Weights of a small GPT-style language model, trained from scratch on English Wikipedia.
Size: 21 layers, width 384, 6 heads of 64, MLP 1536 tanh GELU, vocabulary 4157, 39.1M parameters.
Architecture: learned positions, biases, tied embeddings.
Training: a variant of Muon for these matrices, 825M tokens.
MLP neurons of a small language model. Each row is named by its layer, matrix (up: input weights) and neuron, and shows model dimensions 32-127. Each number is 128 + 32 x the weight over its row's rms, rounded and kept within 0 to 255. Numbers have three digits each.
After each neuron's rows, "fires after" lists the tokens most often just before its 100 highest values on Wikipedia text that the model never trained on; "fires in" lists the words (lower case) most often at its 100 highest values on Wikipedia text that the model never trained on.

L13.up1261:156091144165153172093130104087128132097144086118119086112123150059141128132118157131147085188083144145121089135167159123107168146129127065096118174172143164181165169013142145154109095147146173127171171102105111094144092156140181108116130101116087125164138115095102127147221167126162063136
fires after: ".", "°", " d"
fires in: "s", "n", "d", "c", "or"

L4.up1488:105124084094157112127093150130169169076119133133036121147118132173127096142163079089120097155046125095151119182119154141066159148114081152090117140105144140181198193107127112170161076104159153113114167129105155156130166118116173205105113177139159150118161124166094162156149144094091144130
fires after: ",", ".", " Al"
fires in: "however", "but", "so", "though", "although"

L4.up991:123149110134169142133074127115144088121119134132176081152093144093097095146121112089171092099171096166165130139106171135114161172132110149092074099157108148126147093087173121110149150105133186060108167000106123166095160152158127118083134119107141150136117129138120097097083137166085166160
fires after: ",", "N", " the", " |", " a"
fires in: "new", "north"

L15.up442:121079114161117079135124117147112096048097123127149109153178069137153079110214129145091085141089091114094146107150127073129065119095143093105156109108158125141103086117079088127165138119068138081131121135104153082095141181143184139113170132130145111116170146130166101091121156092138096137
fires after: "\n", " is", ",", " \"", " as"
fires in: "a", "according"

L4.up184:184161133094150112133142148135036066068184168134138181106111153111149121089109144136157156058170096156175146106121185082133161129178116128164100191109116084138133158117095177151132121109147189132116093184082124218170153065120124094103152067127123111063074132135096089137099100082210167159
fires after: " a", "N", " one", " number", " A", "A"
fires in: "of", "note", "number"

L4.up1073:130187112095141179132223093133160131096137148159128070133148104139138159098137117100140137135133117119100074168084118131124167126103151139100143143175123112113035139097143150178106159110144075058159096110111112103089131107130092169169147108202176193156139142126097105134126118103169118130
fires after: ",", " is", " and", " as", " In", " was"
fires in: "a", "her", "an", "she"

L4.up1068:124141109201143104159133129163128114123143119126092158095145138136107126132157110148206042099112106083133114130161184165180150170154156143156127075127125145113121111137105143147168152119123159085163147133105119179176056087207167125179135154151080169145138128125135111111134097109165156119
fires after: ","
fires in: "which", "but", "who", "where", "and", "before"

L15.up595:086097175122142156107155098165165120121145128162104151068064102141129102090107120146133153172156095104077099121159115116120124166140109103110166153159161082150145158108183147100151110062085168091167141117198157115127129076145131110098105126071131157185118172125096148100099144087155056155
fires after: "."
fires in: "c", "s", "d", "g", "a"

L4.up1253:056153131068178163126173207163154110107136160107097084106148125140141118154166083142158148152106141127065111158058147142095124129179111176072070174168155098088110121093138135173143139075078144091133113107122113111153090178120094176188108111223104141062115155134052154074156104115122135123
fires after: ",", "),"
fires in: "which", "also", "who", "as"

L4.up1129:116095081061215191116093167193120125087157113095142120153157094097096131114138056099076090107066165127075117118117143144123133172107067128103155177114122119105099122089110147196142186162180066132107087141067158103136120137172079177129125106134189194150086104153132149152118118091106103151
fires after: " is", ")", " was"
fires in: "a", "is", "was", "an"

L4.up162:123114164080153096094120178143078125088163121103129138132092135098119154105168172120119125153109077181134108145132124103122160148141128158159132105140135134065051149102169128142123143100098177123097136148163131141089137143146119166159138183127138138114127178181104131106166145077128117093
fires after: " n", " N", "N", " Court", "Q", "J"
fires in: "of", "none", "details", "note"

L4.up1149:127127116140057081173119123162132121127176117135139147126126131090160139133120110170169141110110106123134140144134076128165156126160121126133060095108090122120134113113086167087123099117076116136144173139168150130121115109097128134143114132173119185131102101175164157082151120177151158102
fires after: ".", " Th", ";", ","
fires in: "it", "this", "while", "however", "they"

L4.up52:135153107103152129148191172160123118125130078110127134154095119090176149079129042146139119133184115174117138105097034162114190184103164095064149110098135133116212093108121147066125151137114079119132123129139133140165082125164096131132135156209134179121141178121138096136096173080150138111
fires after: " the", " as", "|", " a", " |"
fires in: "best", "first", "most", "a"